config.yaml
init_std_up: 0.0222
lr: 0.00205
final_lr_fraction: 0.02
MLP neurons of a small language model. Each row is named by its layer, matrix (gate and up: input weights; down: output weights) and neuron, and shows model dimensions 160-255. Each number is 128 + 32 x the weight over its row's rms, rounded and kept within 0 to 255. Numbers have three digits each. A neuron's up and down rows have the sign that makes its largest values positive.
A block is one neuron, or neurons of one layer that tend to fire together. Before each block is what it responds to, as a language model described it from the Wikipedia text at the highest values.

Responds to: Adjective-forming word endings. Final suffix pieces that complete an adjective or nationality word modifying a following noun, such as -ian in Serbian, -ic in Catholic, -il in civil, and the period in "U.S.".
L8.gate247:132198081144132148149136114156097087123149118162120170118123128092078140084114121128178110126061157150077104075160155130174171144159200110126109127133150169109122090145106140099110145100132067199078125144134152116153093086140109129077075103175105101096100089088138112085114191166134144099
L8.up247:088144142114098117221086195146122110093175137135123156075123119127131134177118151120094106133170141155059111071173148104071135183131187205092174147108171120168127108084109096116142133124089140184150116126109152082150089121145087121105122157172118148163190136124075080134140089068151134141
L8.down247:207112155168088160120124164096140139099106171121123170106143172047116156124131124137088165144150131135075131094124077084046105208141108128079091109121113081152077126066167128134116129197107148168144129174167103111034121179129110130099139112166083154102114118064095128166114121125107058155

Responds to: Word-completing adjective endings. Final word-piece that completes an adjective or modifier split across tokens, often before a noun, e.g. lar-ge, virt-ual, sevente-enth, shar-p.
L11.gate143:213037099127093154159164097175181066172143177104111066125093148169134103173079129154115073109140160141182133123130095098068079081143107110129173153171156115142122073115159177092141106113095124079111128093165113130129095119112201163138091109107147122193145158167136161141102180194125127136
L11.up143:135109166167137146202103103103087194105122162087133181102131102171171165193116097145102086116147168086145105106151135154142131145134166093055129135141116117113200111146119135081156181109137102157114126178051126144066145123114153123124142135126119173080149101139121084120133131201110209077
L11.down143:205123182099128128107095152066102149109136138193139141150115113174126103180103201121135118153197135106141135128092104101104103084154127142109144126110145130137177138102184216120139152123077157087167115095117116135103178212122185126095114104092171148114066200126126117145174122153133149174
L11.gate335:148165078147157121127083104139162146178113162135105137154043175174105112186146127111093162116095136169115128107185115162124140212137126122096107158125122187098134128071166121132113086118069109168148115161166139192097148086124035093087140061097133154168123124101161123112088109177190085108
L11.up335:150141224104141134143130082120095141138110144136126124139114142099091135161156241120153100071048176134168116095213191115101148107149133059138117177141154126165139136197156128162140064120080158122087151092107091128101123145121116140134125074153138153080163124125146130092140208157166092096
L11.down335:153105119152140117169141152134112115104143094113177126143068144087135100144149126124096128128111069024150116092137123105043086128171160118075111103148128100115143117213103185129102111125154163073141155102177112117162116121107205092161104125159144106110089179145157117119155156149134136118
L11.gate339:145123149139157158138087093063108100109141102155095148102099114158124087172176129097116145108122154099086152159159136156104094117170214131147140152127135123156101098130128105120083180141117128166126177166110146133170140131083122155163163101155157124069165167184098122168118142197225092106
L11.up339:125084129153135170100068136136126085119108148103098091142120140139133166101126134160113141087171190108142110103108113133110089071124084117098125084104113193135099145161117093083185046115093102154124117064168086060084128109070127147164145121128136106135143083148160120150081105067135124123
L11.down339:146072139122118121127086127142125101145148109114097168071143175093091065153097089125157118073135100147114169170151147107095200123115128116095112143096141098154101086140148155152138148108146059153117144089162111127168183160074130133072089180087207159114089145138097180115106183124136103171
L11.gate443:084147154147121133175108094111083142126153150114100113098153171146101163143093103080136122135114160137132119137114147141179110095158143213097158135148138208139099153125092128151155150138134108100115162152169156073102071112062123145153141162155118118153048094096173159121135234114186117141
L11.up443:140116133095123156192108098129183116108145155125092152077115170114139168171123100068141142096134180118081104163098145108156162154213153192100167162128166149175144179090138088147111159062082142136094079181166141214109125172110103149102166191142137106146134071160167123143126151140117120121
L11.down443:111083083125115131060112178124126184138160122087062116146125129124166110141151056170132091152144074122058132126187153121119094135168118092124031174113131111083174196097102166117185116154074143099128117134144115135143149172125072098116061122139139131139161161124166096109069077137100126157

Responds to: Pre-occupation person descriptors. Nationality-adjective endings (Macedon-ian, Japanes-e, Brit-ish) and articles in appositives (his father, an; Edwin Scott, an) just before a person's role or occupation.
L17.gate151:063131146117143136129135078164071163128110088162046161109088169168119066074138165174070129063105161110158105078143115099158102112088077132122123108062157146103158170067084114110051142157084136157116095139170077118198129085122102158108111163150121163079074124147104107122116111122060144108
L17.up151:191105105131146154126160183074115076131087151146099092136154106126106149065114171125138157171070148096126151130165151064162143142131131119113102114102162158139187155104125122097157082169150116137113096092186172157150142107133105099175140133079129133177102103138136090144141095134100058128
L17.down151:103085172129142150139114114149130102123077148160175164069150130139170162086156152105163119140108110137099066149103164059142115091106128183154158149143097177114160114170121110102124107186092109191182125128185143148126147172139186115131116138144057136129154139099203142150122167135112121145
L17.gate168:109166150172103086194124151155124085180136152101126121151150099068199122170109133077124201113088118150179076085147117161139107169111145109131136122141092178185094109125136150103160115161071117121070153134126123094121143066119131177127105134128139138097105081117132108142086116081164111130
L17.up168:116181157125132160129089144097128079153133111130140147157160099140123095118157118173105144121103178127135161105136113127125081111161121164105129173129104089091144146141076121110102089160090177152139135162155097105152079134103105183129153112171077156077089046189144148094139094068165171112
L17.down168:131110055120070149129122123160137130105132114192105160135204172098143155109154093086151195145095157102082087109092123079165134102208130099119194133131082164173104081122164095128162128089156121114163139074117170095132106121160125104146136093128158142141152110143109113127200084163115060123
L17.gate182:116148105097136156154055156155156134142090182119152129139156153135145122127106122049131153112120144179115074066141179110096110139105174146094161119147121197085109134111143136156110100173075155102148119164150133172025183121151145155087138100140107156147141135109171073131119058095150140148
L17.up182:118109091032125159196140104095151084168104127099128130085119137130123138119114170112150099120121079219107115114095088137192147092086160081137127184089062096123110092130110096111129124143075170085122164118173186174083126102074041151138129103137176141142133153170108132178121091158157138143
L17.down182:106137099109134155107122137103124131144122106171093124148143172145166116114123172119122110114127119155107098117126109136097102170127071171038158110124116154118129158161119153146096125133145135161104074199178128118044153099188096133101124100138157158076152105129153111141118105112219131104
L17.gate367:128154160165142084122076163138142081103095166194120136131155147093146142122138141104100134148132139158097118091148164052123123122057119134103069072104114123108121178156103155115179102208130115086154118142076216148059158076157103117087140119123074121106163115137103105152118108132145130118
L17.up367:072154159105121142179115179092132118170145142111152124146113129139171110191111109107141148056102103104143112105163055071143058086126138124120164158188066119107208086136119157142136164114107092197137152177160118122054144126087112106084168134099149174169121131155207141123107175148147145123
L17.down367:135124146183098138149126084130169162105105136139129118135130061130159142136118148113182119159116089149103129150194154074126162074108113090109131152098124123102160102113074113181133132143207116125149186100137120172000076171084126135120113196119151111084139137127161131118180163109109081110

Responds to: Education words and fragments. Continuations of education terms in biographies (enroll-ed, graduated from, postgradu-ate, Educ-ation), plus other mid-word pieces (Ch-art, Ac-ad-emy) and table pipes after dates.
L11.gate261:143091176127158061164129152132128163114129116154173147122149159154084100118162107160133128115158086125117133145174086073111074113116133170061141083181126180114124051127099121146179135098162080115092198122110073144108172085180125198085153144108115135146117080111103126114142078063107095144
L11.up261:133109142169154144169125115150169065126100083130142179115106103144135161112158122158138153181086116148105150133237073150076097119065156108148087156136044126157160128091120097161077161125108152122145085174190097220165125153155110141195121174084195124152106131116141124191076142163157106084
L11.down261:101040098108153088115163194154125160088133148134173042160128108112094146111146100124142126141142117117105159161168114171140112117142151110091163168143123133087145168150134051155136120036137143140144134110115110070087105139157155120109136103113099113105094108088159106125148095122185122130
L11.gate387:132097162173102128149109072092185068134127128159130158147168154154159090113111162191072224150141069101094150120178086102142121084103108166161100117155110121158156157111136177089183105156098088141125137133065133142169099074154140095119126187119113122144121140121106108103190095134114070112
L11.up387:148103132153103089060093197072116124128175078155156163169150129111096099138101099147164184146136191110163135146172142204105138107086109085130185096084067111178080161121146126125065131145151110133164123176115156132133099176148101141138130165124159163152150102101161145184068128130055173097
L11.down387:090121153161079147103130095037195111108132118157188146137141086133156085094116090185074190090101096127165111123169138118113163129108155094157121145072136144099074131091139109088161064129079133142083132162155083145103165147154107134137138115114120105100128180123207160106103108125135057115
L11.gate435:071111141095110156158084113119129127125165124162148146184114098135077120134157163186053153106103092148100126137163109084082071129070076191136096137064131093120105114141098095176103101128108115111112134137196168095110077083164115136104100107146117100068134166127155114117170141116106115114
L11.up435:187096170177150128084119155131089123129097134176139132136190120100134122117112146202107222136193150112094097075145106125139084092166197071156229143098108141174079151145148146159149080107185172130083122159061100172154164136122104117140148079136114178098165167125149135147113144143083072147
L11.down435:113081125135119148116131192132197113126110126100124107118132081108090166162112035128054180053121092134119135093151067111146169116134099152147146106098141132144094127113132113109113099139146142141132144157185154101140135122120139083141121158065128088118097154133141114156145130106109127145
L11.gate438:099087149128165089188118112144126153118127089193171152112117118162119136099123148121095078102160120119134104156107106144122105134129157134135146109154164068086118153078155131108183107088155171068174153138123145058138116141182132135118116126108144103062143143160167157127115093094142095082
L11.up438:083059149183100121133095131146120099084080092121107140129118113131107179164151179098158101061101111133073106152154145124197112176122115116113134143048170053141136175110148120132139139102142151174154143164134110153198144151156100132147141129167134144056173134130082134048142117112092160163
L11.down438:156113123087143107109150074112120123111110152127091193136158121101132137176151169133106142138126118147116117162126091110102097158114062128103140131160126189152146142079102117142088147198110105160138143152159129135174173123102145146178099114138105143120128136070144119107107097129162107135

Responds to: Early mid-word fragments. Short second word-pieces right after an initial letter, mostly "un" (m-un-icipal, r-un-ning, f-un-ctions) and "ay" (m-ay-ors, pl-ay-offs); also the prefix un- (un-incorporated) and "can" after plural nouns.
L8.gate236:143136075126098143088119107112143144098110102097138121100189177148099139112135143034127102111094119111144124167183111152162159124063185128103105144193170161139177102084083127100179083133119132097102128107078162135151118103215097171157111104127085162135106091130083083104149141146126178138
L8.up236:133180142105162103104133129092137130172074088106134120131133140053109077049139131154130183201113161133160061126098092075105136178112148158115118154118121115127168088139152152125144188119174110134098071163133171122156147115159173143098133118205165115169146133086139149134138127151170138149
L8.down236:145121074099137090129158163088125124130138111073133136142100107125128129131118119077143148136171124147152134137172146135150190126076100119045157100186095152160080149097159111199131149115113095101046162167131128094128131145144117162149121127178126138154136144080111179089153083119177134136

Responds to: Adjective-completing word pieces. Final pieces that complete an adjective or modifier before a noun, often after a or the, such as sl-ight, str-ong, moder-ate, drast-ic.
L17.gate51:090155141047110094121128134127168177156171192164131177166118118180138176124100115119148142106142179169151098048130117144140101096079159068124201137106148156168128104159115170104104106119121171188132155066114109130162136151100106129126191192158116119079162117084155076091175167151104119116
L17.up51:151160103164207165135122094155112191119139092132111149161151134215146136094156124059122126168146082165123118153162140145123137138080129136121181141152165134089101120132128142158125131116130120099165107132106124107135115146118150086064066105116113071030145140155122130142117162169126107122
L17.down51:181166097158112174102165114096087113138106156106145050115078151122109079106164181098163072139124150087119147137181158109139121106163173159154122063167153038145127070084139098075109173099139151122095119124102124110157081164160122105169115169091083086147109201137124160069142183081101128089
L17.gate78:126131123137145154152130122099055215166131116175076091138180116147111070134144132127125115098134115098105210101116130157128120128132140133172165207101120173201171104178154155131149160115112150081152119070115150099074163120096149149118072065162119139166106179177106121108075112155151163163
L17.up78:157134096169126104137165114139120107075164134206128186124128129126096147186163100038143117084161157101127135112123140106087088065152128064126145072094175136155144075139146180129164111142152134097142135162070162150122114091115157130128143119094136151183133188196119169080116121139125131170
L17.down78:111132177137180200154122154133095189147117076085111121085119196173136125156123116137142134124096148176149101182182180143135213150095120149149089097139172168159153121145119085144143125149139131177129179138108102130043144110098096158111113107102155091131092137092183106167065140127139129079
L17.gate271:099068111112116127165137154075127095118116127128096152093107127110164103148098118124144127148136073083048137096136111128061162155096104084149145213109142150124127112122133133144107101182169143137093144126165129147158092112135158147097142151088162138077111185067141140156071187176090098153
L17.up271:094140142137084157206132131143120153147158149103112167174119124085111083102163142174077115129085120125100125146135123173115142106170056144117122119123128140134126124129154137126140093164120101137118156126203160036079103136106171163083161170127171055176137120123087128173154144170161208156
L17.down271:076111097159107173142124176128097143119143153179117139112117134086166159145133119140102154158170127154086114117162120150104136149119155117136111142110098109140160098121150168101124136144113114103091141132090129104000148102139111070171148172142109125164135165117171102065114106175124115084
L17.gate397:090116137102152106148074120155113125106095172165153178143158105151159164133169086107073128061092120105102082088122145091107108141148083099143154122119084132207124146099176127107115084087119153118135108139127094070142142100144146175138177095111133145068153049130133142070105147164123167147
L17.up397:074172126148110119078153146109156125160169078127127145139110135120125097095116137118118143165087139158044117110121125139095175121097146144135098128137163078129179129165075083147138131130098096152082133122100086175137104168139109193141043072164145083166143123134142108103131166120132163126
L17.down397:181046156112195117156115169075118133138160153123100079122111156076090080112145148166170132143140162117079153127171070130127154184167144141057129209107143207188126135146052153079115111091149113115120152144075142102079134111142104152100173131114100135128126148114107119124182136154154121083

Responds to: Word-initial "un" fragment. The first fragment of a word split into pieces, mostly " un" as in until, unusual, united, units; also "ue" in "due to".
L11.gate131:129141165100155164120110104117111133094205155182126103145082116116110141122176179116103086151102122142151145156121080096050127129131070135106139099087136185180157101066074094173133129166104113193148134123123095119105137044124125165197151098115162143116171098090100161134130146082080158122
L11.up131:118175093124139150160137114136160152063086099149133115135158153174103118116153107177104156133148162137091152110057140106129087128079046092119097172096170122123152154215156114113175112112130058116111149135090189158159085080104113132100154124162060105181102181112086125154134128132147165108
L11.down131:125156110107133097105104126099111117129153125156142140158120152180122102080129144140090109145170166130153099096058116080128136102126028141108085120086076116169116117158117174179106160071124134116105119088094166117153144044123125136168166138122162189122110116053138133112188149148139163137
L11.gate176:125142155107124161102106112134175148102197127119125161176139128119093156142151089126173110135130078161133127155156150170155155115134143158105135152187112116048102126135112143070099092164096164039134057092151182154148170101153125107152101105130106124171135132112146084088142137068128145122
L11.up176:108149126147163078098134131135178082126134143118102155108106135119102094128098135119164127137093179194187121077089090141151157125103153100161123145152160084087162121135121118128088137144117118113155183124130120105109110047160123122196150118111139164048150146096154181135155134156111096120
L11.down176:195104099090173157105091090089149137124072198118075088121092156092159189109098157142084149166141095120158107104170123061148169123109145119117136143132143153139136170167107105073142138089135108110166117083151164142091086073139103126164141134080130111164093124125123074104113111097087120106
L11.gate346:102077140160170118155154122112100126075120160052163121148122104153145162130112175148168164149161188115138081129091049132104119115154105151116149085124131175163134089140152120062160097139078170081143128202189175141149127158124097134159091060146149107178113121130082134179105159105173103198
L11.up346:143114117092127152135137137173173141141094120149126120139130092188100139088135116168135095201131189151118112141059151188200174085124132165106115126160080099115102092074096191178118097109098182126165109103130124170175088187104095133050104101110124145110126213096126143150126155140136161147
L11.down346:120067056073162104126063099147115161139161088200153156168081170141051115169155103197108068156163086150104144169132141036115105135161097168181113161097101132091107061162086133100091093171180126081162089042132183129094101146147108149108158142109149094085101128103144111128196116159104118132
L11.gate360:106150110131107145123160103149142088111120159093112123153098163153188114189143124104134169197138066201121117107117168104073111123109060120114162146167128133080126157116087128156196114074094199149129103156138157132127158163108174132170175173139114167167097140169116107052146134132129146136
L11.up360:096143112102094144099093126111117142134124134101164210104126174183146111163113105122157186119087205150146102101137152192108137120129021100154162106103102106132105103143216128111067108101118130123101062086097135136129138138136187148149112054144164102129112106065137094107171144146115127085
L11.down360:171152136164160110140142174139117111116087110175123103118124148120138112145064136127112108119139079105138150094213114082142113171167175166092149106124136160200133120105121097138078120099141070129174161101157055146193107122075129171143122155130167112137149177134123151180108100175131141127

Responds to: Nationality word endings. Final subword piece completing a nationality, ethnic or place adjective, often in lists or tables, such as Chines-e, Czec-h, Serb-ian, Brit-ish; weaker on other word endings like signific-ant.
L11.gate203:207155100122139093121105212148131130102162167120120156146103136153091192130134121152131234159124172141104130099100142084088098105120133082059163138112140110128125154092146134140133143156147122211183117156146093118156156096181166186168146149124130145150068094148126193133121107144123130124
L11.up203:172130163129080118132161138123097123159131103131043184093129169146092103175091156077114167134093131101121099101112145096127151103191174076139103120106108121135083099078097117145146101132085132091083163152180105158176115150136107118144152134114116137160120080072141182117115156169087189145
L11.down203:131102165148114172090169146109191134121120103082157158139149108107115097157149106125145157096154092148129196119126097189149130131115145076115122108171132178150104122072104152157115141127135094127176170101129111106063066091126112160163121128137117127021151173080145113108043132112176082105
L11.gate220:099116145144085081186171114147157122186119124132150145060118138134122165159174130145116122093138087063088107076157144134196090120100098072131094139150134170088126098113090139183095126120170094158175126121166133188117136145103124115120175154168167108177148157193182084152086148177169091173
L11.up220:139102177104128133158167128068095149151134120148103149076162189145143103126144060116154131107114139142099119091243143124077141127177166140094168111116106155193084186098126110112107118154173128089143168101119117080179153062096149126140127144154091091175172102188129089194113094117162099118
L11.down220:138137134128176090127152152137145127127139185155154134155140140100134117118123112105117106119134105171116153087088109095044125126220118073086160094189139109138184170151124079146125127180168136127162134122144121133112157179090100123167127151082113109149100102178130174077107155108090182133
L11.gate245:183216160090139140172123154183171119118084128159106179126115130128121124128127075149148109164150096158124162058138145058156091094122148134115098154133105139132192077144119133148117135159159182121148049117092098133097134062074133145132090125100133086151121144172166140107142167160127105127
L11.up245:084137211169098176147100119155097129110124113138142113110111166165128115083160161128142143128148114123072105125145167147150145106160180092121138142132170075142052090044207083138106137139111125209139190169138156118105148098173127142164095098167127072142069127137094099139131122144098102130
L11.down245:111181109127069142176070151161079126125067089149153090077158133183166154108116088097108110110116139108104140128093100100162127137093148111124163164146114108148077139090120162111126103154090110143094144213163111152110151124066113111113132135171141130138103135075133176127093147107131104179
L11.gate271:138104156204130128135139183107144092158169090130145102084150133112109114120139125133117151121129130175117139104118114115106152133115141088075124156148064075118146060092077140124149105129106184131056085160134118099022180115144164131128157119124166141163142105170085066142121139190158101195
L11.up271:144128162163129140103109106158116164047071072153104137140189128174202120119120116123167135107132064093118155095126125153052063143108072132086155104117140136100118115143139097144142132135144090153195117147121111095153118094046138165092101085151138113134139087088139163215119122147143166187
L11.down271:204117125115129119137170200116104169102109155078131108134176209093162057116133147134175112130145127141128091110163147102143112091242112110138167095122091195162114108134134119128134137116153162074178170113221150061108094171138113094096175141132130115103123153114176159140118135135140120114